Weights of a small transformer language model: RMSNorm before each block, rotary positions.
MLP neurons of a small language model. Each row is named by its layer, matrix (gate and up: input weights) and neuron, and shows model dimensions 0-159. Each number is 128 + 24 x the weight over its row's rms, rounded and kept within 0 to 255. Numbers have three digits each. A neuron's up and down rows have the sign that makes its largest values positive.
A block is one neuron, or neurons of one layer that tend to fire together. Before each block is what it responds to, as a language model described it from the Wikipedia text at the highest values.

Responds to: Paragraph-ending breaks
L6.gate55:146156212113135115130133107119155169179108128144107122146176118136130144105122129142154083123121155145114128097115142146145150125079180123132153134144176103159085150133092138140120192116141131124138152153086088155144135134133107156113140162094118106116151133150126126132165116119147111111107098070098106125122145095095152149167145083139113119128125120131138133151123133117138121196118109135106136123134131147113102145114162180114154103126151142144119106080121137152107140151152169
L6.up55:115098103105159156124120136112130134146107095115103153145079136123118144146102108116145138133126129114116157094118118152155135137161162119146175129131121169099124110155141106157143205174143092135137169171154125142136158115153137139126109093122171107139144104161108155143132147145131122120090134127108098108107147117123103103151138090113121144130184104100094090140106135151130132178103131156141165097142136134114134124090133167110080124161105101153095169138122129095100101125080138
L6.gate243:159138158117117104141163131089137109088145104086140122120116132114185114102154135131171135114114100098111112145161139120136137119139104152135129142182158120145139103156132136139100100109143139156124165100135096117156117169100072128131114123148107140119125123131111103109186114096137169120132122148096091116125104103105115146116202123185103159141161133091163135125117099127091153082166124159129115108155137119121134135106121142127124131084162157100173125116149162120132098113118099
L6.up243:128125134108099110114150102104143121123159088160191135123096132174106124128114161132154124127152170141158080114139183123122140142100097082104107078159129093121158110114172110122135120123081135133166156110183134111116110141110094081134156135109092103092135094149107134133144143122114135122116129111135099111123126086133141139142165123149123134169123122111172104138161118147131137184197092129133143147132133177126160130135135121116116150131128123122128105108127138163127119091098098
L6.gate328:112151122143130141113153158086130127125148093161135119141102109132124107121121130135166122156181121073149109146116125106140165117115135160119141108158173126107163103156151081090132120147140172150115112116139102171174147118119109123158129161113102115120144132102129133104129116180091097155112154103124132137166115108113117072137160081148141139120097110162125123152142096140138120138066171167105113125074108148142101103093126132117130127108195112142142114163127159139152122136086171
L6.up328:144183083137156128138116155117122109137131063106091123142127143140148121107148158142144143157119153090163118119098112114174097112126101120145123110097104144117169108139163125117113094125096160148100127166124135109099157125183119089168117135145146138069136097116108080145147133177124095110118134111135140137126106088073138085141102146129146155122161090139153084143168105173158103117166152142105136132111143120135132137114151107117134124110129143100100103095141109165149119159132116
L6.gate434:097095162129145129122135141137179167142119120106164111147141147087136150108081095126120149137123130118099108090143131127098124105118120105150139114116099092133134137095116133116152147121086106117107188120145104153117118138113085106160087103106070120141119112166120116110138120140076137183101087112136124121112160117127110112155102124091120116133170131128140127162164100144158155096136133116198126062094154123159079080118112196094130116113140103094112107120139136149155138165152123
L6.up434:119085089140135149093116109154187147098118116127115099113099119114131126103111114165154122154090152123137145114096137139138147077128134092133138133147144138143142110074141141095193132111120112125172141116114106119148094125137179147149129109095079173148151118114120115183098135140072118117122086139119131130123119097152134139100180144078155123157123146081103145147119096136135151087154132114175132112126145079114108099174141121078115177131124120099124147154170143086103126156124115
L6.gate492:123145114133100108116091125094151131155118143100120072117127136139121138136158133095106178130182112144143118128114158135092162129206086113130131117129121093103131086173154099125144106123150094127111122134160145127123166155137167143129149140095135142107116126116111130124126124122147124147149099123164149120121103111162137112101101152107106131108138110102116126149119122142069129159065138149192182146118093143133126140096118111136135127090147132113098122100142103177112121158101103
L6.up492:104138131160108160122148151124126081163118127110105106150087095100083134123129146129127164138128096146151141106075080115153188136131122102141124129164110152154101117142156102116121155096142088124124163134148111114132184142167157142148105146144137136114114080086102146169148174084100103105118112108086151114116158116099193114080110159117105131131146108108119127134118165165134127176135148156106142139166145150092117115137143167129154109160152139128133130121127119141120113145127112
L6.gate678:145159123116190130104142130111132148135120093101114124088151156138086103137149131150168177150146124140080129104099160118121171152129141119121127127150129131171091127133179120136151103110081091138107087166151161141115118091085130142161130144094126143095129131081147077149140115140084144109120116108132118127157134103116150137110130155105108118149127166118148157199091129156195149097111134131116138120144152093137118103110134153094079088107126134098130144101178150115153116151127112
L6.up678:159143107137164118115114107069199138106152081134105111124156126104118086109124147164172134149164121124136129116092134123133169095159160127123112163138124153109141098137158118156126131114142104111097151141125128100108125131071151129145136139077112125143135131074173136125127117135141068087109133119109131128146145076129133109097144139123170119137112125071134106153149114140131114151136138107146161142138113127063123150140198114125118147151155121084133128146156109150152133142097105
L6.gate813:116163130069126112181103137078128163149111153127142095132108145103120138129106166165117110141142101123164110135131127132140145120115099095125151120124116134158140091085127152122164137137128069132140125120128135116135120104160098164132125117090157089096123164153078166155092177105134115074120156117117150158162116137094125141096151095142120135126137135085120111150091127134096116122132134099085175109155116144113132151136120120143093099128162127108142136092116149093123164110180089
L6.up813:116161118107137181173086131138121098125098118141121106161100108140072128132120145144160150105133104127135131093110107154142125107079113084086136134116125211190155174111168112106162087102130120148121125141101121128125114129125135134107120108114127125136146131139100125162115132098073142084096138147120146117128114150114094125110123133150085124138130086103142154114081127112133163101173129128108129071160110148133126089135116133121117100097146123122109153142104162113116166199152103
L6.gate822:156120115145080093155136120098119114104106150171125160125094115169099108128105143121143139118162119122142136083117110094150147157155070146136111176153137115121103132156127060088133102100103138092174143104153091104121127099101137117122137180111107071107145121111088091155073155110100104111147140072180121065134125155157130139116147155085084141123128123103104114158140134158132139129142141124132130165146123082145101132155166125112093142139139113118110161135122112116110116101128131
L6.up822:127118132150117112140106155138113135152100095132145178134112150120111101132145187140124113107153139115108138149102127120146150133111139080127145124138176120118089115135159128115186101128145121125108129172134116111101102126143084112164123118165178136158144128137155123165131100129152138139147099160135107119082149050120128112130110143139168131170115113142154097113145081112122141148085128121142111117140104167080105151131126146107123150169111129139133110146150156128130146101134077

Responds to: Ending of proper names
L4.gate62:089150127153108105124194102159152177134122106120166094111143127160172141176114094157101125136156145154128126161122136135104115115124131109140118108170140119151138125115119152144116126120119133137064083104111132114155127163135143093089110123111120138125142168136103110136129119117170123101147151113129122119159192122106137127115149106107115154130146116101119115159112148144116110102114124118128103148089090120131174124109157114134113101111122142096104129150106126116130158119161117
L4.up62:125143128137104144139169129135125178132143158140158106117122075155157140145148063110126134092118104123114117124157117174145150107095153092106145171104123155126132136131113130147125144111133117142106107100146103120120104153117144088141106118115114081113081121143121117141110114147153093135101105144114127135111147142158128137110183095092117141135146146140128086146144149133102075075156129098101119113123129113132146090138140128104140111121130168071122153133096104116112175143161087

Responds to: Word-final suffix pieces
L6.gate61:109137119124141180158128130134125081130089121105180119138162154087127177146099163100130121113113133102126138050151092119107123155117108094119102114148098154113119117104137113079081085130154105156124085135098121132107110096155173104129135150114102132136132109136125139155105090092177130111158137087110147142150159124125153106107108129124137123147093118123133113123157119152153136120148090120112105123140107122103117152107151176118124101116148112116105127144110087142166103128122126
L6.up61:147181071077135164093133130156138077137133102097100115084117127133079115156103149109097136121147090131115144125118112142119132160102106150124143124126079135109159108071119080094112119129125166138127118100095116132128166120172123095136125144100155093151091115118130129118141142088097130092141131103164168158120139122118132127182140114143158153150129098125085098137143147136149129164150099142071143154125140131120123147125139123089191121112166134129129130140115118122120181124121145
L6.gate321:111168132116129160084109123128100104112124117144104135155136138142090121118145141119130147088138121135123149113143125158145160076114121104116115098069134120109139116137135176106138106118171143156130115133114142109127101124132139133100133104054122094150134118069127162112132114134133113077120147112115110157096156099136156136122172140124137147140091134105113097130097155105105113125127110142101139158130112153160129105097136133155148158111104112110119124087089125120153135144168092
L6.up321:152121101123125111119118152056119134174131103161130095132105137127141185134079102131131141181151086106098136140161120140132169076122113147132125132119123099161158117123137136117139127113184097133155115125144112142077086139121163172083136166087117145134108104119109165133130129137125144140119124173150115145094134115108103110115130113114134096117095137093108092141143112113141112130115172129122133121148104164137149130146154114135154104150109105156132137116118176112128132146130108
L6.gate505:155134095132168167122125156087115136146142127099126097117142103122129147152110115134091142116132099114099129122155084136117108161130155150124098080160094138141113109117124155132170142151165135084129115118141152126104122135109108154126121140125158148154109095130109170113096060110137134109124150100103127168138144112140151082142137122176162109170084141169154141121129104146154144130150120101122139126159093154094137136130164159115083152117141089078105126149124105188116149103172156
L6.up505:138130076142147105141112116141081076135123096092103112135120149157105097124136093134143096117140147119139095105133122176114152087135123106157126116097159112156118110148116110147121122140174101110154124140145134146126099106093167170108137128131145116127131104067158118118137110196099073108142122178134134133097128159132112133151144085173123121117165101117090131152129139118127153113163116149122152153126135137130127126070171129125153169146134128136161125130104148154145067136143156
L6.gate537:149126116141107165150156114087165112120133149121117142109095095075136089130069115147158163143164108085103124155131112147109141139104057135146114128144122094075173088122131119149126161112142110134081155134081132117117113125138128119139142127185138149174153102131147102143133082125158127097105149144113114140145134110116115094154128080086169142111161148112133136137107125121122139162105095131129119157109164134111116163126117149129130092158129122150166154139130109104131108089102153
L6.up537:136119090101081127082104104101155093098092103143114074088115207162106179155137070137138139123124100108139113153134096135085181148079114129137116123163147103117123116119132101135102104147093098153102145124100084135143048097155176125123109152139117107110170144133078104164139108150146118133121100102100105116160128133159137114114160123125144168116137127152139142132143108118119141122164096140130135142142137147101160152114135149130136124144120125150127126135150121157121175170110157
L6.gate565:119134131158087135125159161107165163126130135124130127121126147116126167147151100099137145156154108118170138101154132139123166149150126119128148099138139103145118141129060136116139157122120128124110083130088087129107168128097129144170114095127126191084169133101088113181128140111116151131190100101129151108114159148108117092109132139120121153078103096108097139121112113122168114163101135141126135139126158108116110153116115120104120123176150138133152148105145107078148137149138138
L6.up565:154126094070100134159128143146156113125127135123174131156145139125177145122178105118104162088104121106104153114178151149104118158131170135154159125127129140083151168135113125120123135127137098116138134122104143129122126104090144153158155142143136123117122097151176145133125119116137102164122138143128130124110123119129125119111152087173090147179123173148131118098110115131146131158131131141152150167104141166124114109157123136072127080095111113121110099118125120088150114096130100
L6.gate665:118154081117137110116084103085180121177152118153106143128170120138172091161073117174156124138101143124144133115116097140143163123136146109146129078140124103121127151120139109127154147133178123168164093134146129125143100121139102147139129115105121124152162158118144146155140162114136104081121133125135156110161116119158134108129155141121105131136157082155162091115106128108125145128140125080150128115105124144139088094143150113100160124162130118140104083161102108094121117148133139
L6.up665:112103088125149135120125127122115121128109136125141138123122126119093108120140131114128129127173119143111188108126099088094134123107138089118117144114108155153105118145142098097126120090107153139149104099119155140148139087148169095154100145130114144127097120119134101138132087139148124084163174166143131166113132127119100104126126103171158084101135149109161124076126170117090113118131142138105178130115152100135085110086111114138130085162152127154101158124088129139102137123148132
L6.gate698:144140138131132107135149127123101129115108130145125156126126137148164158148168127138126157137168129138119128093128106094073128144114172157160137115122121103149129100107135181093128092159137096128143136162116143154110101157080114101164132137082116142162155114115169110130133121139153089132078120095115104111133122122116134103121100102164111123143136148170125144109106151134104117119120144157124174115103122134115106154122137093095143113126136153103150112111151113159158158120178107
L6.up698:105142118152143125126111148106067089129124126160091134128133148118185141111104127107104092138137150135123098139093195098148127103133129165121112179136137130116093143097115106102120103147128201121118130102122183095133134100151124160105113140153121112190137151132115129108132131114116166135096155156132093159124146172108116108140184145130091168125104122111113143129130127150160164096119106165080120152157112163127099122113168113151120104147121129160109135150081137164197125111124127
L6.gate761:153135153116120113136141091115168138093096125123130118120135160091114178086111117104113158121124102133145136106144128166139148158080112157151156101127155141124125157164131126149134112160110119129157121116089125143109113125122087145123156134138140127094147114108160114114129135118122120117111158162117132133126162187168181144144154106117129135116111162138130133115142096098157134105098133058118120125125117111115158125114146089150179144145123118159091116147149178124151152129093134
L6.up761:106130135158115113123103116103212106163134150168149122160139140135113141083120113082128134087154158148178123151149103102164131118108146131104125121147140138130133118140164133123146103164154112132090110119103085113111101108133120158142102131145146133137145105106126136134133126119132148092107138130134148109107134141156118132113167115138150135140153185133142118124153125135144128128132113101073110147095121124124152117132128098084157079128104145113135132157145144130130130110141143

Responds to: Final pieces of names
L8.gate194:060148129146152174125175123094130113173154160126164142124144102133165116158088119128117091134156124126150128091126134109122113137150161125152129124096122153150108086145111112123137107100103113124117156109115134148213088175110085130151149190117128123102198132077142122148118152090112136160134149164087143122170155116145159126159107132140133130140115119135134136107114158128143134134172100121119130139091134115095115132140113125135119106145139124142081151146127141144091125111175128
L8.up194:107160142144116163125162149096088107134152101097106117132112120140163089102099142095151106109145147130108109147137076105150108119106111124138144154133097153117137094094148132126165124132136136084160155109143132106150146133175109151131121113113114116115180134167116128149129148106123156106119174147139102124171139142091163157129095111141146120136134143150090100183099117130168105123130145139120098095132095109121150116140102183151100135160129089162093101108133133174122123111135180
L8.gate345:133139141124125073120189161159156148131132084114111124167116115091133075137111104121127127172092133134106115179118135152110116105121134182122113138088166129158189090095109147164136124103191146104157129115168124121163121107131073102093172112163132141138132151161150118121108114125123154125148099109142148139149153122140115117148121117147106092176120143143133118134099110144145145107125105144121136109132128095146140148133143154131122142141120116098147081135110127113142124099117124
L8.up345:138126118116130146130098151149139134146118121129174142123110105106109146152148119133148125112111111160158164153097135144121133093104094140166144134115143056120121152160142087135167139135123116168134081148137150146175094114106096143135153132138153153148132125174130112157133177165132132136104143094100164116123137068100153128105109135127104154107152127124104130134151122169161126161123114100128085126082115108117143119151144170123128118133117156115112110182120135134133110148078166
L8.gate420:128148118164140100147161140129103142121136134105069122143156104108166141121114118120136164109124129132145103089110114130141090108104121115125142141147098072100104111129131120136134098143104102125128123099090130122131147111112103088162168178152120100136152112135146092103125098149146111161124166144094138123151174141132112141184123157096118130140172131097158110126152101106086140133116112160097066107150127147131146112122124148084158107146158111127115140139138144117155149141144193
L8.up420:133153111110136138113146144124108091143160128128097147159116124106108169158152139115126120125127148130140125103112096127081124139164148159150107117155124114127102089096089109089141126158110113162154124070135123131104147098138146131111116136117130124158152088165172167084109137163106095104161127147123171096088143090120080086147158154130123131105097134155110167126138100145146109097130098118124132075170140087125163139168154122150117148068155079175147137144136158143098119124132111
L8.gate453:104146130178091152127151134163110144150127081129061083123184137118113091130131111156119132120146108122114114126125172121150153111081129177115102164121121090111135110083144156107120111127141145128138102148160151107140141115134149112124146142148121123137122124114124157140159098114121131090151127151139147102142143066139129149144190117114139167109135153175130105121144139101142136153109133118134120161146156132110109117128180150089138125113157133101099110114139084147148133109150126
L8.up453:157136129152129130138140179067114136174142145073093087122153101112105135118120117124149135118146117124138135089147135149121180113091193153132101151118149134074127125137183115086105101082164089112162141109134129114120120068150173081131146113135138142120153160105161127144141096116080124133085135114106115135138155129125134148173162145085096129115191140131130175124144139088099111152126135140117174119139142128116168170134101152100145135156145136111115112133118106107096156109118114
L8.gate601:138130103172131137094143141137136062154137124111177155138153126109139118112127170106115137098110107155105084114127149164134149097133115130134109138175089121117119115157147110103121159190148167098118136154153122104117124156142137168188113126129121116098161131115152156088122094114122125141141134155090107157118124124145166128152120132122130110117156146128142159090113140139175165162117089146102123107100123145114124129111198188105119151126133133081123112126151129143119148114130182
L8.up601:177122121170133099125145116105089149161157165158097078152145137085162167149089100104137140146133121142127125123089111132128128095103122142164128126143131126132124131145158131103101140161147103135081148169091121101074131135117134123148156151145100089115156151153136141129111096133124128079134135172081100137091126088144142146132170078127119133142119111145132124111124113166117160138079113153090113156140103140099130175160158118097103102117120119102110069148131120116130114123145140
L8.gate737:160138141132123146111099140119127104059105063168130096126126132147143141137128129114192083065142124125110123059127130123134097134117161159133122086172139134147126141130122127100098079153138105164128110147092121106149087120119108133112108172065131108142163136157113101126159119137120121167132144130142104096113144121100142108113156135148086122137141126181104136153114084099126122169156119135178131127107142153133094110119113104108159118115150157153142128171136112095143137098102098
L8.up737:150111077133130124184151115131128116091131093144186096098147139146146085122098087121163109106105135129137145114137120134131132138113136142127116151073176071141074122138124146171092079126135129123134140153176155131098099105055114073114127131115134134146132121091167133097130120134172123142139116148116106101079110136127149123101135147089152152083104119143181129088092090104116134112106165150094082060134136152076098134121171181127105115151127093149132127130136138139145115079121138
L8.gate769:102180116137103135157147101093120138157171108151119115134159127114121144137102085164131099156132182116112094171142132130164096168072122107153089130166115150144077124135130110146141183136117144091150121095152095127086113109064151145125135086121122125127143122115100136162131108125108139107104106153103158142101150146124106118136134092111132143132106134114115084155108149157130105134137143112108162136105106140132162129125154116103162163110153114103091143119119165124117138133131119
L8.up769:115076115149119154121104144112185109116103114090079122130134141105123123155119066151127123151122122130110127127112098152094160131111135120129127123169114065134099136121109194097140137143084124124106132153123150102155155174132100119127119128135131113124188139110118126151173120115096114143147068129133126127136144085099120098158164124079116132156128100108140125122136114142092122101118155101147130151119169114135122059147134142106135157145082133119128138139105163146154132124144145
L8.gate799:161135073138134120135179126127073096116148067146107117141184137128137173149129145146152126120128140108120110130154140116131107099108154102179138117086147108143132120158128128136148163126113097126151146120116143134174094184122152121141105125136134149147108165129155149155110116171117153123136134187100116108110135038138104142159153110130088174135123165131138089171149131086112089139089110168166116144099129127123085164104095168119151139161134107111166139070130138188091132141141131
L8.up799:092170145139132129129149127157127122117132088148127125139106113122116158092132106160123115134161123108133071139121130129072158079144130134107117135093133147113167164138146138109121105103138152114132117163181122127127107148140120120111151135109099134161120142167162199096109100126134143125162105143156124130124136140087163120120157156140122143155112147107118153137110133143150142163121114146120102117145117111177101125133137159121134109083100120049153145136144137157100100156189106

Responds to: Paragraph-ending punctuation
L8.gate31:159141130146112144109100117114183185136138124121104131117119135109113075135135140123131146113137130092140127124157127154133093154096131116147143101134138158163169089098124162156081065096181141131145109158180104138167110142143105096113159152135138120112136164118102161131089140098121110131110121122156110108096138131140170154146118133111131139163137153157128131119133107105131117127159140127084117148129140098152133128131128136122138122177148156133084177122127130136151128101179123
L8.up31:141092134135155093118165144112153143096143138078102136124120169100106094123128142086141098152133148141137144117110157084119118166129128114077092115136092134119113152161114158125093135134140149170162157124128130145168094157123099096122120137150122057117090115128058080128155099120135118120122098131125117126135120093112159101114128145119102135140124120124126133078121106156096110125145138144157132144128116122138107089137183149170140115171148133110125082145114113154089139130119073
L8.gate171:129152084128152100127146142136104145118134104149094085163166133149099094136115106148176111165154149132172123147159181115140136114110151146148115104121111126145123146107143145123094105129103134100146158148162150116124096124107136145153116121079119134161163118134129157138131122096117122139139145145117111118127090109123100107119125077101076136167112143095109124096148131151138100122127121132123178096117129100147100088135141149086133120146155125079150143106146148116105140188127142
L8.up171:175132121126150117161124145139130121104146135138110135101107093148123136141107194139119112145140121093150123089146092108161139121091127130099121144090138127133136176155165102119168111110159160139135131186105109143110152123132152174137117145156105134136128099144169120171161131157139138128106134063096116127129135145128132138097111164155150143121058105087156126128168110094119120131135196124092107153120086142156118113130149110163122123153121175114186146157147126118138141117112124
L8.gate262:111168131112119150142134151087130092121107125101123135086116106087107134127102128125113131125122138115108137117156123100154105123139101150128148123103119106131127133116162124099092140115097095159129089114148077139136111103085083160127147111132138117134154104122127122166131099146158130115077105133086117152169138073152143135138113106086136146134138117114142125097120128115130097107103123145164112089131118131149154151168195124143099146148103109144136136104169103105106158168155122
L8.up262:141127108136094097148112159112117105115141148118126128107082108105115165125126067111116110090157093158163130125162090173152127097129104143128103122125135127134108174119141097098109156124112105106124146143119152115165131122097117087103127117069156084113144075127136136144151161158139137131083140146142126135135134097155114137121166144147096148136125071141161130095127110133141135140111135131110121129157158161167138110135148153091145137086132112168132152110127123136137119111110111
L8.gate402:132132152085143109149131115136100081141098101112113097132107150121084085146132129140105136102151143095139124107171148119149139129135121132124136160142125134144135159139156144131127151142122150184117129134150127115130099138112095134128131093144118109100151165141113095191123114084101146122098109119091126119138142103145148100113138100124099150133142100132133145119111108147139082152123136132135135123110116123166132118131095146121112182143157135104089125113170088133173153116154113
L8.up402:131114144094113146096175142132117162093153123105121094098176106147194143137092071124164139123154153091116123103158121148095130117151134090112121107143138148135133135059154115118117104118104132104137142108149096176118117089102131151131137103144144166125136093155125106135119108142145140098138092124112141121071115110118069132128147137146156149084158105119161125115120093168121116108089165103104102134146150140126080100116121117093106141119149080117161130145117096143111105111114150
L8.gate528:148145138141122134143139089106112121079132104153129131149105180136153163144089092145142119148147120114155090153078166144130114123129138130123114091132121164128131126129154154090157102097158132154113118161142140154163143104088142152175113167109149198129129140094106105115098133091090138100106103093095048125148117082110114126132118107119089117119122118127130130113187164099108122153119145134111133125116117106108149133120171092113145114140122111162136120118129159130162140108126136
L8.up528:111123112118094064114111113161174132103124124129128147108104138116139132188126100144140122096145104156086157105155101129161161082136140110105136149166138130111120105121133131133114084117134142144155153163107131097128113132069129113158089130112121125133150130129115114128153118185127089129133133110153140132106133137149125131157116189132111152116132146113149124133130101135124136120112096111131133151123173130104150114169095120099132207125172174071150144136093114151131132055139141
L8.gate584:114137088143164129168143105149101131125106112116050152115118129132177132133076132139125120139182180094115122116125110134110148157122123121147158134161089136153099142130141112142118120139124091153119125077155104169121129151112133150096087129126141119124114148135149133101138161126105155085092096125107133120158125144143125158177158121120071117113148143101100142150120163138102130125131128117157181160106160171126124138104113151151096127148137122138125142127129101139108110146107122
L8.up584:090132099123158155124154180175144126128135183099183106144089148131162164134152146112170095127158144131115124141089165132072130105113102154108115099163118109145096135130167117116143121118120098167141132149173100126090155146106138091169135158126123128162148120107155144167112126163082171109126100114115112170130110127121101140124140107160122142145150118123139141150107126151121159106107116123127136163138120103078112183104164149127136165145161100132113111090146136131098101142130138
L8.gate773:156155106159115125162113102123138109096099126135060108136145112111124124152103099183133140111153146105093104119154137148105109124131154113143110119170168102128104143168122151098153148093100119125112133164116140137160162123170119143161151093147135130096116148132130113128122110132152107150081122142128125152143103092096151119071150119099186193155161091132143124140124128128143105108126151131124144094130127137127164181138143151140157161110142121097129134137136140083176115164160099
L8.up773:097140111160113124098124086163087132100138115109110141118134117152139133124117120109140111144089099091128115148153148143150135110144139089111098135120074145145070098117123115085154145131121127142093111127115130122135137109158164163140141125101153125138124127134147107117126154131122130130122132119142082139094119149147094116143146172131111135129109092070143103121135147107101103136166161142079139119147108151096118160168132163105148098099116127124096085135146105134100117131165110
L8.gate814:111125122110146173134082124134097195164115142157110103134147116152098116110135148129161160151100138153162121139132149154116149093100060101176140116134097125128134141116149084146152077161094180160103128128104122080156103099086098138118111125097168095139186116149134133140127178105089082176109094143093125104120141135149162158110166133148103131132101115141126139094095146101107134145121133120110117138149124153157126153138140128123141126147125134117072123138128138143123125111159149
L8.up814:141146106114149106121127106093132110103130091129146120165092142111111135158150145120148160140133095118147170104157134134125146157186118148138109129125135136131120130102087150090161098122113130157124149123094100119107116102178099127122157075139114132129101145116133103148123100142099068154150145108111127142143069135143092106102127113126119191113182116122119151093125136095137101155120142076129123136119128132162122124112136145144109168122123185146131117118119167151152144101122097